Weights of a small GPT-style language model, trained from scratch on English Wikipedia: 16 layers.
MLP neurons of a small language model. Each row is named by its layer, matrix (gate and up: input weights; down: output weights) and neuron, and shows model dimensions 176-271. Each number is 50 + 15 x the weight over its row's rms, rounded and kept within 0 to 99. A neuron's up and down rows have the sign that makes its largest values positive.
After each neuron's rows, "fires on" lists the tokens most often at its 100 highest values on Wikipedia text that the model never trained on.

L4.gate205:56 65 80 47 66 62 54 46 55 56 72 61 72 14 54 43 39 43 49 27 62 44 50 34 29 40 60 28 73 76 50 52 25 61 46 60 28 76 50 80 45 51 51 62 60 42 50 34 44 38 54 56 29 41 73 35 49 24 50 49 77 54 60 26 66 67 65 60 72 39 45 56 81 52 64 48 44 75 56 42 63 60 61 57 99 33 34 70 47 41 67 48 36 49 42 69
L4.up205:76 74 67 66 61 58 42 59 35 43 58 51 61 42 58 73 49 26 36 27 60 48 69 33 41 78 64 49 59 87 79 45 47 32 58 56 13 38 57 59 47 46 56 64 51 69 37 46 51 35 63 54 39 44 60 48 50 35 48 53 61 23 56 32 54 68 47 68 70 58 72 51 65 50 48 37 50 50 31 56 66 44 45 54 77 21 55 45 56 51 73 59 44 50 36 55
L4.down205:49 56 29 33 31 37 41 69 47 64 59 40 43 59 52 50 50 26 73 63 63 48 48 32 75 59 42 41 76 35 72 64 55 37 67 47 65 54 44 54 76 72 36 73 24 70 40 26 79 30 55 39 35 46 65 62 42 42 27 73 56 52 39 53 42 63 52 45 63 48 46 53 63 43 36 50 70 60 26 70 46 37 38 28 41 39 56 41 52 68 68 30 52 31 53 51
fires on: "if", "un", " for", "iv", " of", "it"

L4.gate338:14 63 49 60 69 69 31 72 29 67 30 65 53 71 46 58 34 59 47 48 67 41 39 71 62 58 44 54 65 82 53 51 36 39 71 54 68 48 40 45 55 24 71 36 72 43 56 45 61 68 54 65 72 46 51 60 69 15 30 56 14 78 24 40 59 60 58 47 49 42 52 43 58 51 64 39 37 32 59 52 36 72 49 85 58 35 40 58 41 32 64 69 36 56 52 31
L4.up338:60 34 48 31 43 40 55 61 55 55 40 35 48 54 47 61 27 46 51 45 35 39 20 23 32 49 68 50 58 61 48 49 78 50 43 81 51 43 34 53 50 65 51 41 67 38 55 29 51 40 32 52 56 40 58 41 38 51 78 38 52 71 60 69 61 41 38 79 53 74 55 57 60 61 40 49 61 43 44 29 53 50 41 61 73 65 36 35 38 46 74 68 83 64 67 39
L4.down338:32 23 58 37 57 67 41 29 57 53 51 50 89 72 44 52 58 65 28 21 42 91 34 25 42 40 63 53 39 50 60 34 78 49 41 49 63 57 50 55 30 43 30 50 46 47 69 24 38 50 52 74 38 35 49 55 38 26 68 60 40 12 22 40 53 49 43 55 40 55 25 34 74 53 71 57 20 42 43 52 59 36 49 65 75 71 51 90 52 45 60 66 70 47 41 57
fires on: "ed", "ul", "arn", "ing", "al", "or"

L5.gate408:54 53 63 68 46 65 30 59 66 32 66 63 58 31 58 59 57 55 37 51 57 45 38 68 48 42 78 48 56 24 31 56 29 38 50 65 67 65 71 75 63 48 29 68 54 55 40 69 78 78 55 46 57 50 50 31 62 68 50 50 80 39 60 43 37 29 28 45 72 56 41 68 37 49 60 40 54 40 29 50 53 66 48 41 35 39 39 40 48 33 40 45 48 67 33 71
L5.up408:25 52 43 55 46 26 39 52 49 22 47 47 61 48 45 71 71 78 33 50 34 55 63 60 42 29 63 58 39 49 60 56 43 35 54 44 54 54 27 68 37 08 54 50 31 56 63 45 38 40 61 40 68 40 61 46 08 44 32 61 16 48 37 45 65 62 64 58 73 55 42 70 54 43 60 20 51 72 44 40 57 42 38 46 74 78 74 42 65 35 47 48 20 35 25 45
L5.down408:76 53 41 60 53 35 51 36 18 38 50 44 47 71 57 73 57 51 37 41 66 52 68 44 52 42 48 61 50 46 29 42 33 81 54 62 39 55 69 37 51 46 65 48 32 37 61 51 60 44 62 62 49 46 61 46 49 64 65 43 16 53 54 56 74 33 16 52 60 36 48 37 29 16 50 43 77 60 42 49 78 49 45 37 52 42 42 84 58 30 38 32 47 43 61 66
fires on: "ision", "s", " of", "ument", "ission", "ided"

L12.gate19:38 45 43 60 43 37 40 56 60 38 49 49 52 55 73 46 48 52 41 52 68 47 77 43 55 54 50 52 70 28 44 66 53 50 27 45 86 51 58 70 36 30 65 63 44 59 49 30 77 42 34 80 53 42 27 44 72 48 28 67 75 69 38 49 39 67 62 65 77 64 40 45 62 69 78 49 51 10 47 51 38 44 58 44 69 19 65 56 29 65 40 26 58 47 31 38
L12.up19:49 55 40 40 55 25 62 50 68 40 51 54 56 68 50 77 78 79 64 67 52 38 52 47 51 56 63 51 54 55 53 43 57 38 56 52 41 40 34 67 53 62 67 52 72 66 38 44 54 54 29 47 39 57 65 52 32 48 46 34 45 39 42 70 59 57 69 55 46 60 49 42 82 59 65 39 71 54 24 50 56 36 62 43 52 71 44 35 52 31 34 31 76 40 38 69
L12.down19:69 34 39 61 37 36 60 27 48 75 02 50 46 66 60 48 26 38 60 45 53 37 41 53 78 60 30 48 71 48 27 55 44 70 50 64 43 52 43 66 32 60 50 64 53 24 54 65 45 40 41 59 23 66 41 55 55 58 47 65 65 43 61 55 58 56 58 52 75 35 18 24 45 42 62 35 44 54 48 28 80 38 50 65 25 57 59 58 18 56 36 62 76 51 39 46
fires on: " one", " what", " per", "'", "I"

L11.gate908:63 52 61 40 38 43 52 55 53 40 81 50 71 32 56 55 46 22 39 53 39 48 39 34 46 49 45 47 45 84 44 34 57 11 41 54 45 58 58 69 34 76 34 61 77 42 56 73 36 93 59 48 41 53 61 43 38 64 53 56 60 44 49 55 51 61 60 69 51 57 21 52 66 38 64 63 48 53 35 20 39 42 55 65 30 62 49 55 55 13 29 75 30 43 53 43
L11.up908:56 45 60 31 40 54 40 41 69 27 59 57 45 53 40 54 60 54 64 79 49 46 46 38 54 60 71 52 50 39 60 66 42 44 52 58 43 35 38 58 44 71 37 50 60 62 48 60 59 57 53 51 40 39 45 40 48 46 55 29 68 71 51 52 39 74 34 21 59 42 35 31 54 64 44 60 41 56 42 39 49 38 38 31 29 48 30 49 39 41 43 23 32 51 52 21
L11.down908:37 20 50 55 59 55 57 00 48 59 42 36 50 58 33 51 46 90 38 76 29 68 55 72 46 56 74 57 60 50 49 47 43 63 41 36 36 17 60 44 50 33 44 73 62 10 56 45 52 62 50 48 44 49 46 54 09 63 48 54 55 67 52 67 58 34 62 66 47 58 69 53 68 50 47 62 30 45 40 33 51 60 79 75 32 71 68 37 45 70 52 43 40 47 24 63
fires on: " over", " after", " about", " than", " to", " around"

L2.gate67:42 55 63 35 71 74 33 89 49 33 31 63 51 26 57 40 46 29 56 44 40 59 53 59 40 54 39 63 51 37 27 99 51 62 45 59 49 59 39 45 48 48 37 43 60 77 53 66 58 44 57 67 42 56 46 74 44 47 52 47 56 49 74 85 49 28 10 38 63 41 23 57 81 47 45 34 26 44 22 41 53 28 44 61 50 27 32 65 54 55 43 47 54 78 54 28
L2.up67:77 55 65 43 75 60 53 50 65 44 28 46 50 30 56 25 25 31 80 61 49 56 35 40 64 60 40 44 50 33 50 57 65 53 56 29 67 59 47 62 12 62 63 43 38 64 52 43 51 59 91 41 29 46 54 24 53 58 66 29 42 13 56 65 45 49 37 62 45 07 44 38 35 52 40 78 62 50 56 37 50 06 46 32 46 22 49 44 94 66 32 47 37 64 54 51
L2.down67:61 57 24 45 52 48 49 37 63 67 62 35 45 51 53 73 44 36 38 30 68 57 50 47 38 46 42 81 51 59 74 51 62 50 42 31 48 41 48 47 30 50 35 48 65 36 41 36 50 40 54 34 62 48 68 54 31 35 52 66 56 23 18 50 32 69 41 66 49 72 67 58 24 58 54 58 67 70 52 26 17 44 65 50 10 87 22 50 43 51 43 59 50 40 36 44
fires on: "ly", "y", "et", "t", "s"

L13.gate646:43 54 99 37 65 51 55 61 37 51 39 61 34 37 29 38 66 54 22 58 38 49 73 58 55 47 70 50 67 70 29 35 45 55 53 57 58 71 49 24 48 63 45 59 71 38 56 45 75 66 51 65 84 55 66 61 80 79 62 43 59 55 34 68 34 51 46 46 41 62 34 52 58 65 65 37 54 52 33 61 57 40 47 78 52 48 70 64 54 66 58 39 50 80 33 50
L13.up646:48 72 60 36 52 82 41 54 32 10 56 42 61 63 39 48 75 68 38 45 42 37 53 37 37 09 57 49 94 25 53 48 60 51 40 64 48 76 56 61 59 26 34 66 41 82 45 47 60 47 51 49 57 18 56 13 72 12 52 82 42 65 58 48 61 71 75 63 54 62 43 42 39 69 64 46 77 70 58 35 46 40 75 56 53 76 36 47 41 54 51 50 49 24 50 56
L13.down646:53 35 44 39 60 76 51 18 68 31 39 49 60 73 66 75 40 66 61 47 33 60 57 37 36 45 58 22 81 78 47 54 44 52 54 46 51 59 56 25 60 38 55 42 33 68 64 34 53 60 74 56 64 48 73 39 68 38 47 40 79 48 70 62 54 55 39 50 35 52 37 45 55 56 69 48 49 62 64 38 58 36 26 47 32 28 30 56 68 81 45 42 33 49 55 66
fires on: " sp", " m", " Sp", "o", "s", " s"

L4.gate263:65 67 48 39 68 42 37 87 26 26 80 60 51 50 14 59 38 80 54 51 28 64 44 13 68 43 50 47 51 46 42 46 51 68 53 37 56 48 28 60 41 33 43 54 58 45 45 71 72 43 49 51 51 41 48 35 53 55 52 57 44 61 50 66 47 36 53 60 61 47 71 33 52 38 72 49 27 16 42 58 53 73 76 45 45 43 53 29 36 64 41 33 23 52 45 33
L4.up263:30 16 78 35 70 53 37 53 36 32 43 57 47 42 54 39 48 49 30 53 51 28 46 45 54 53 33 49 73 52 48 81 59 75 62 50 60 28 52 73 45 65 50 41 56 28 55 35 49 80 48 45 48 44 33 34 30 35 60 43 46 31 47 55 78 50 43 30 31 19 45 38 61 53 47 52 23 27 61 59 32 23 60 32 40 64 53 48 70 36 50 35 65 40 55 53
L4.down263:35 43 37 52 23 60 42 63 75 43 42 54 56 65 51 66 43 22 26 64 43 40 42 42 36 40 37 75 16 28 39 72 70 56 51 36 46 41 55 81 29 50 47 30 63 54 59 47 41 43 38 54 28 76 33 45 44 44 61 58 28 36 14 45 35 32 50 32 59 50 59 54 25 46 23 72 44 54 41 30 41 43 51 52 47 51 64 75 23 74 57 58 74 52 50 44
fires on: "—", "ly", "d", "ic", "t", "ill"

L11.gate547:52 64 59 40 62 57 61 47 42 59 60 28 71 19 50 55 45 59 54 68 34 48 38 42 08 22 69 06 55 32 54 37 39 70 43 64 19 74 48 39 52 74 50 58 31 40 79 81 54 66 59 64 43 35 64 28 35 55 22 46 39 30 29 27 57 62 41 70 44 62 47 59 65 26 68 51 73 25 31 49 57 42 68 53 81 57 56 63 31 45 52 41 43 55 47 43
L11.up547:42 34 54 39 67 33 55 52 51 87 64 34 62 64 45 50 41 39 61 45 23 38 53 58 50 93 66 64 60 57 62 41 52 54 47 71 52 56 42 53 36 58 32 67 26 56 34 56 41 73 18 72 57 57 57 34 59 69 52 53 66 47 70 42 69 48 43 63 51 55 65 39 62 13 62 68 35 10 45 43 58 26 62 41 51 49 39 43 53 43 65 46 68 63 40 17
L11.down547:69 33 24 29 36 56 48 60 53 43 57 29 46 52 46 39 35 53 62 54 59 39 33 42 62 56 37 54 31 41 52 54 27 35 34 60 61 72 59 68 31 50 38 40 44 26 32 36 49 44 45 64 47 65 49 47 55 37 53 92 62 58 51 57 49 62 36 39 86 59 21 42 59 38 50 38 67 40 52 58 54 41 55 14 26 64 39 37 62 52 34 75 11 55 56 36
fires on: " to", " with", ":", " of", "-", " for"

L9.gate513:25 37 44 38 27 38 57 55 66 43 64 47 48 58 53 43 23 49 45 49 64 61 38 49 52 53 62 47 38 78 32 49 47 48 46 62 35 53 62 56 48 44 55 59 60 24 49 58 76 90 36 37 53 61 37 52 71 82 65 57 72 52 52 52 25 34 25 72 51 27 35 37 71 45 54 53 27 49 40 50 63 66 46 63 69 72 52 76 33 38 48 28 07 55 58 52
L9.up513:74 37 68 58 61 71 52 35 47 41 60 36 38 45 77 48 46 32 23 44 62 62 47 87 35 36 44 43 37 38 60 43 61 44 21 52 29 66 48 35 67 56 30 50 36 68 58 42 48 22 33 38 51 26 09 68 29 40 60 35 45 50 55 50 28 59 32 42 63 54 70 40 28 29 42 40 29 64 60 34 50 56 40 48 40 56 54 56 20 55 57 51 49 52 43 71
L9.down513:69 49 42 63 62 55 50 31 41 30 45 71 56 60 50 48 40 45 44 30 47 61 96 53 27 53 49 59 77 42 73 60 53 18 42 51 53 45 45 56 50 18 78 65 48 46 48 39 48 32 76 83 29 28 32 76 66 67 63 46 40 55 28 41 45 54 57 52 59 46 66 22 52 80 53 55 50 58 44 55 48 37 61 40 40 55 66 67 26 16 43 42 37 44 54 40
fires on: " by", " |", " At", "ah", " under", " As"

L8.gate351:44 53 51 61 51 29 50 64 37 43 59 33 43 36 44 32 46 72 60 56 62 46 34 49 58 32 58 49 47 28 63 19 70 00 52 41 55 35 62 71 53 44 56 62 74 39 57 51 57 54 66 40 56 55 81 49 50 46 43 46 37 60 80 51 28 46 30 36 73 60 56 50 67 40 38 31 57 61 36 48 48 69 60 47 52 62 48 41 71 36 58 61 66 42 42 49
L8.up351:64 27 46 49 40 37 72 68 47 70 57 67 45 71 50 36 33 50 50 35 40 53 39 48 76 54 49 50 57 33 48 45 58 30 42 32 55 55 51 59 34 51 31 49 55 35 69 22 76 58 43 67 47 40 30 47 64 16 55 46 27 59 64 62 75 57 62 50 40 36 36 53 66 66 72 29 19 47 46 75 64 57 68 45 18 35 14 46 51 84 66 82 56 62 35 18
L8.down351:57 40 31 51 53 53 05 41 76 61 61 25 47 36 70 15 33 49 55 27 39 52 41 43 53 30 55 53 37 40 40 57 33 31 32 59 55 63 52 52 40 36 53 46 32 40 82 46 66 58 65 43 55 47 42 67 34 59 68 58 59 36 70 42 51 58 61 28 54 29 49 57 53 58 62 42 45 24 45 66 62 61 59 34 36 48 44 51 62 92 63 39 56 61 69 24
fires on: " to", "iss", "ro", "on", " since", " state"

L12.gate341:68 52 69 27 47 31 74 20 44 71 55 37 51 34 49 28 21 61 26 76 53 61 53 36 36 60 47 63 82 45 63 56 62 17 53 40 41 27 44 54 53 55 20 44 79 32 32 63 63 55 42 42 60 39 43 60 45 46 53 52 38 32 47 49 62 48 30 68 49 49 54 45 36 52 62 39 55 42 15 50 40 25 57 51 59 42 49 71 42 44 64 54 57 53 34 53
L12.up341:61 43 25 18 62 51 87 65 65 45 59 25 51 67 78 28 46 64 53 63 47 68 26 50 44 73 55 33 62 59 63 52 56 65 33 46 59 60 25 75 51 77 46 47 50 60 31 45 43 36 60 45 42 47 14 63 36 41 59 49 40 51 73 49 74 69 28 62 76 72 45 51 45 35 82 70 32 67 47 51 90 49 41 43 60 76 51 46 61 51 52 46 60 62 70 57
L12.down341:58 50 50 37 18 45 69 03 29 37 50 35 36 56 45 39 56 51 33 43 39 79 60 58 61 28 36 49 58 54 31 76 48 54 48 48 50 49 87 37 46 58 36 66 53 47 63 63 99 48 52 73 57 36 69 55 36 17 37 33 62 64 37 26 40 67 64 52 40 55 66 48 62 37 31 00 33 51 18 44 51 56 71 57 40 50 69 68 59 57 57 48 65 36 37 33
fires on: "ot", " to", " met", " Med", " than", "op"

L5.gate923:21 40 60 53 73 46 49 31 55 50 51 40 66 64 45 28 65 59 65 56 39 52 42 38 57 20 27 45 66 36 48 64 45 36 55 48 66 40 68 50 22 49 17 72 59 41 70 62 74 49 50 51 44 48 52 54 48 56 51 21 43 53 49 35 53 65 55 35 55 48 65 60 46 53 73 53 46 32 46 56 46 35 38 63 61 28 68 69 46 44 66 56 50 65 62 31
L5.up923:54 35 75 14 58 60 52 39 50 32 56 42 74 62 46 18 61 41 49 46 26 44 35 52 26 35 44 52 57 38 37 34 39 45 57 41 52 47 60 47 25 55 47 56 52 52 78 52 35 26 52 54 03 60 23 36 57 45 56 00 34 61 59 49 58 85 43 26 44 53 90 56 45 45 79 59 40 59 43 68 56 55 54 42 43 39 57 58 47 43 69 30 59 60 54 47
L5.down923:66 67 55 55 58 46 48 39 48 63 67 00 59 69 47 64 56 52 62 55 42 19 81 59 61 55 44 70 50 47 85 22 44 78 48 59 62 45 93 53 40 78 48 43 37 48 41 54 40 62 50 67 48 36 52 42 34 46 50 41 42 50 71 65 64 62 59 47 57 65 50 43 38 00 46 23 51 63 56 42 72 59 42 42 57 47 85 35 36 50 60 34 49 46 49 50
fires on: "-", ".", ":"

L12.gate397:46 54 95 41 67 28 69 65 45 27 49 51 60 41 33 42 63 56 54 86 29 35 36 58 54 42 35 49 72 43 47 34 46 37 62 62 56 64 67 27 40 48 64 60 80 46 76 72 82 69 80 29 47 69 54 51 64 63 40 55 57 75 35 71 46 69 51 44 41 43 34 60 48 49 52 35 50 61 35 32 39 58 76 42 60 47 56 41 28 38 39 39 38 68 70 67
L12.up397:23 61 43 42 44 47 58 32 57 46 57 25 47 66 25 42 58 33 46 64 46 51 60 29 37 41 51 39 37 42 56 40 38 59 44 34 49 58 27 69 48 48 51 45 63 64 59 35 63 79 38 46 48 59 71 42 51 47 73 46 60 88 21 44 38 44 75 65 30 31 39 42 60 37 57 52 75 55 28 36 34 63 78 76 48 58 43 54 54 49 59 74 59 45 68 54
L12.down397:33 54 66 25 49 55 57 32 71 62 50 66 59 45 56 46 43 63 28 70 60 47 49 38 29 27 68 35 57 35 50 43 40 38 77 73 74 48 47 55 51 52 62 43 43 67 52 54 41 53 60 55 42 63 57 46 37 27 49 58 45 78 56 54 21 42 27 51 22 28 47 76 53 60 11 45 58 48 78 38 29 45 60 58 60 92 43 59 45 49 27 49 29 36 64 45
fires on: " sp", " Sp", "p", "sp"

L8.gate634:50 65 70 29 49 49 47 48 47 54 41 51 59 40 25 50 45 71 34 46 69 43 71 49 33 37 41 36 55 58 33 25 38 75 33 58 37 51 51 55 34 49 28 53 63 48 52 38 59 43 88 37 58 35 41 37 48 46 57 62 43 42 84 47 53 42 52 48 11 40 54 37 44 47 31 43 40 49 32 54 49 49 59 33 75 59 34 40 85 54 39 59 44 48 37 47
L8.up634:56 46 32 61 43 33 61 29 13 35 67 39 36 46 41 35 53 72 86 33 43 49 24 54 41 35 51 42 42 31 77 64 75 39 53 36 59 67 57 28 31 12 39 41 80 32 33 44 35 31 65 33 50 68 79 64 53 73 46 49 64 75 74 58 53 37 45 49 39 53 63 70 57 36 50 54 35 87 66 49 64 96 52 60 32 51 37 56 63 58 34 52 41 76 32 67
L8.down634:42 77 46 35 63 36 27 66 37 55 46 80 56 86 59 35 47 24 41 44 40 64 55 37 32 42 68 61 38 37 64 35 62 50 43 42 52 62 51 33 73 45 61 57 47 73 84 56 51 45 64 53 63 43 61 59 75 46 51 48 31 51 32 54 43 60 38 61 61 45 52 32 12 28 39 42 60 53 48 30 74 79 49 53 63 48 69 56 58 81 28 66 54 23 52 59
fires on: " Bro", "ro", " since", " War", " of", "ted"

L9.gate1023:29 40 42 41 38 62 48 41 83 33 62 33 37 57 54 32 54 75 69 85 46 50 61 41 52 78 26 20 61 74 51 64 29 63 32 51 63 60 56 65 43 43 42 41 48 72 54 45 49 62 46 43 22 67 50 34 39 44 42 80 42 41 69 21 33 83 37 41 39 65 43 50 42 27 72 41 16 44 16 46 68 41 53 42 64 35 72 54 51 36 51 37 31 70 46 31
L9.up1023:39 37 46 48 61 29 43 11 53 43 62 22 45 51 55 34 34 48 69 60 30 44 70 72 43 62 44 37 51 28 44 27 52 52 41 30 85 71 78 58 30 48 44 38 26 38 72 42 64 46 29 43 34 73 43 42 47 47 61 32 35 47 55 46 34 65 68 46 53 71 48 47 45 19 59 70 55 34 39 22 62 34 46 41 79 44 89 56 66 36 61 39 37 70 35 36
L9.down1023:61 43 67 59 52 34 49 41 47 61 60 07 43 44 37 60 45 55 65 58 54 43 64 65 51 47 64 34 68 41 60 26 54 58 62 49 49 38 79 70 43 60 20 54 35 51 46 65 48 32 53 37 58 95 35 42 48 71 45 65 41 33 60 52 52 35 57 54 49 46 51 66 35 00 48 36 36 61 39 55 62 46 58 29 40 54 62 61 68 43 58 40 60 33 45 50
fires on: ":", " |"

L9.gate193:43 41 59 57 41 70 42 46 71 30 63 49 49 62 44 36 56 32 39 63 68 34 56 65 66 64 64 49 55 44 14 49 57 60 62 41 49 42 55 74 57 56 55 19 39 53 84 34 45 41 23 65 22 60 40 46 36 60 65 50 40 67 34 62 50 78 38 53 61 27 26 70 41 37 47 62 72 46 52 45 29 32 46 67 50 61 80 42 21 59 44 41 34 58 55 64
L9.up193:69 33 49 49 59 53 92 29 32 57 74 38 38 83 53 55 54 37 52 44 61 29 35 43 48 33 39 50 53 37 47 45 45 44 25 69 58 67 34 57 52 37 41 48 53 47 05 67 53 65 57 41 54 65 40 89 55 76 55 34 30 62 55 60 50 29 34 39 06 62 76 50 44 33 35 61 38 62 79 38 38 66 32 38 47 65 60 52 66 52 64 62 40 58 56 59
L9.down193:45 40 65 84 62 42 75 44 59 48 55 46 48 60 49 67 69 56 70 54 63 46 67 70 43 56 51 58 49 66 61 36 42 53 35 63 83 36 39 37 31 67 55 38 20 53 53 47 35 46 48 59 24 50 29 17 43 89 60 21 40 47 52 88 66 62 50 62 41 24 42 53 42 36 30 73 56 54 43 54 38 41 42 59 69 64 47 82 26 63 59 92 51 58 28 79
fires on: " |", ":", " ", "ic", ";"

L5.gate640:56 72 88 47 60 62 30 83 55 39 56 50 61 58 51 43 39 45 56 49 55 43 34 50 38 34 45 57 99 53 46 52 48 31 20 48 37 42 47 71 26 40 42 74 79 40 53 56 59 82 25 61 52 25 34 48 80 52 52 60 59 54 29 49 31 78 48 51 66 54 46 47 85 49 62 25 22 24 47 31 73 55 51 75 62 31 45 45 31 43 54 19 33 40 52 17
L5.up640:73 48 85 44 36 66 55 50 30 75 33 31 48 44 72 67 13 35 79 26 60 29 38 76 37 50 52 64 40 61 61 18 84 44 51 26 34 47 80 54 38 33 45 81 42 20 59 63 53 56 24 34 73 21 43 48 63 68 65 37 76 28 45 48 57 65 46 50 42 53 73 50 51 60 46 29 15 67 68 50 47 48 31 39 50 50 44 48 42 31 77 10 36 50 57 53
L5.down640:62 33 64 29 66 65 44 35 44 87 30 17 46 35 59 73 53 33 52 44 47 50 63 73 46 59 67 44 42 73 80 29 58 50 34 25 45 45 31 54 28 53 68 55 36 47 53 65 55 71 64 57 71 39 31 80 46 52 57 51 64 46 57 62 37 26 44 54 60 46 50 49 37 17 33 51 39 66 90 46 53 68 47 35 40 52 43 44 67 32 32 33 29 49 37 59
fires on: " by", " under", " after"

L11.gate919:50 74 67 72 70 37 22 65 56 25 34 53 61 44 41 40 34 40 29 54 48 50 64 57 33 31 52 60 73 70 35 30 33 33 40 48 47 40 50 59 66 32 60 50 68 41 79 39 54 35 54 56 49 43 48 31 38 33 30 45 39 57 06 44 58 30 39 59 37 52 34 55 61 58 37 77 42 28 27 52 38 27 45 59 66 63 48 49 39 55 51 42 46 59 26 44
L11.up919:56 34 40 58 59 75 85 41 32 10 50 39 47 32 88 63 51 62 43 37 32 54 07 31 33 34 54 46 66 14 69 65 42 46 32 55 45 58 34 59 44 45 24 56 40 40 68 80 63 39 44 51 36 53 37 55 56 50 52 53 26 61 31 63 50 54 45 44 39 50 62 50 19 22 40 57 75 25 59 51 67 28 57 49 56 52 56 81 31 48 67 41 44 53 45 81
L11.down919:77 67 50 46 61 85 33 39 55 48 71 63 46 58 72 60 62 35 51 49 64 38 45 64 67 46 50 50 55 45 74 37 55 57 43 59 43 39 52 67 47 48 75 34 61 42 23 44 62 36 45 77 59 50 41 54 39 76 31 32 56 59 26 45 67 53 48 31 61 37 47 49 42 45 52 81 64 59 54 59 41 21 55 58 66 74 48 78 60 48 80 49 59 37 51 36
fires on: " with", "==", " |"

L8.gate850:34 33 82 44 72 55 52 32 57 39 29 40 53 63 41 31 36 62 42 59 58 61 57 48 68 67 59 57 44 28 15 48 25 39 33 45 69 68 73 48 51 55 55 44 56 45 46 30 77 59 53 49 39 60 77 54 43 43 68 48 59 35 45 24 36 42 19 36 46 70 45 65 41 40 54 74 37 72 34 37 67 52 69 59 56 23 74 73 44 50 57 17 41 66 55 46
L8.up850:65 45 58 55 65 66 63 27 40 48 23 38 38 64 62 57 32 83 29 11 48 45 52 55 67 61 34 45 46 33 25 32 58 47 61 55 58 63 55 45 22 65 36 45 73 49 43 56 51 45 33 38 68 57 43 30 10 39 77 21 37 35 50 45 53 34 49 13 39 67 69 50 38 36 38 55 46 46 52 20 81 49 57 31 70 55 76 36 63 37 74 47 51 46 47 37
L8.down850:51 51 46 55 51 47 54 33 41 59 44 00 52 66 32 79 65 78 60 42 73 54 44 47 79 54 52 47 64 32 53 22 36 45 76 24 59 37 65 31 56 47 49 42 40 66 52 54 54 34 44 56 59 57 34 53 36 35 38 49 49 38 70 49 48 42 50 58 62 28 54 62 44 00 55 49 41 53 64 35 62 43 46 54 48 52 93 35 46 54 57 51 48 52 54 56
fires on: " |", ":", "|"

L5.gate167:49 80 57 32 75 24 61 55 54 41 50 52 69 36 62 29 68 62 61 31 44 59 45 57 74 36 42 30 70 38 58 64 23 31 51 53 29 51 32 80 56 52 58 14 63 41 61 36 35 44 42 40 49 47 51 38 70 40 40 50 47 27 39 31 90 50 55 36 62 61 56 25 71 50 45 67 30 39 43 50 39 77 32 66 84 59 61 73 70 62 42 91 46 45 74 28
L5.up167:19 32 54 59 62 60 35 66 68 52 55 40 32 35 66 47 39 42 36 24 37 40 50 62 10 79 45 59 52 32 72 39 38 40 56 64 37 85 41 57 28 42 49 59 55 42 56 59 43 53 31 47 51 43 04 47 40 48 44 30 64 46 41 45 58 45 43 40 47 73 37 49 36 23 46 96 59 60 65 31 37 41 30 48 59 52 45 43 60 31 66 60 58 66 70 56
L5.down167:40 25 38 22 70 54 61 39 41 60 45 42 63 44 35 56 36 50 42 58 55 29 14 57 51 52 58 69 46 57 61 64 65 41 45 36 67 61 51 60 60 45 42 46 50 51 40 55 56 55 74 49 59 55 38 42 18 58 43 18 63 82 24 53 48 40 32 35 39 73 64 37 45 56 55 54 32 69 65 65 37 67 63 58 36 68 78 59 50 60 41 46 56 60 55 47
fires on: " became", " National", " own", " was", "ess", "ional"

L4.gate811:21 83 67 85 55 34 36 49 60 41 74 46 55 49 56 51 71 31 37 54 56 50 41 48 20 45 11 38 70 69 58 46 53 38 60 99 26 63 53 40 73 35 41 59 85 51 76 75 52 59 33 37 47 37 36 41 33 42 60 71 42 55 39 31 66 72 38 57 28 61 85 53 64 48 50 70 52 40 69 24 54 52 35 38 46 50 50 54 50 38 40 54 46 29 45 09
L4.up811:62 65 73 70 56 54 56 33 30 37 34 24 56 49 51 60 68 58 58 49 50 38 26 47 49 43 21 19 69 49 64 51 57 77 60 70 49 45 35 55 23 29 44 33 43 63 47 54 69 70 40 53 59 51 29 56 39 42 30 34 55 69 32 47 76 49 36 60 30 59 54 66 43 28 56 70 59 77 67 50 62 44 25 50 56 53 66 48 49 62 69 66 43 48 57 74
L4.down811:53 17 38 56 49 87 80 41 64 39 36 35 61 43 31 37 29 41 70 17 61 30 67 31 71 40 78 54 61 49 68 45 67 56 37 49 23 70 68 45 28 44 55 62 46 53 34 38 47 17 53 83 34 63 70 46 48 28 55 59 70 40 38 74 45 36 41 42 53 62 47 18 43 19 49 48 37 31 31 58 50 63 44 62 70 54 28 64 32 68 54 49 50 76 49 74
fires on: " with", " by", " in", "ike", "ith"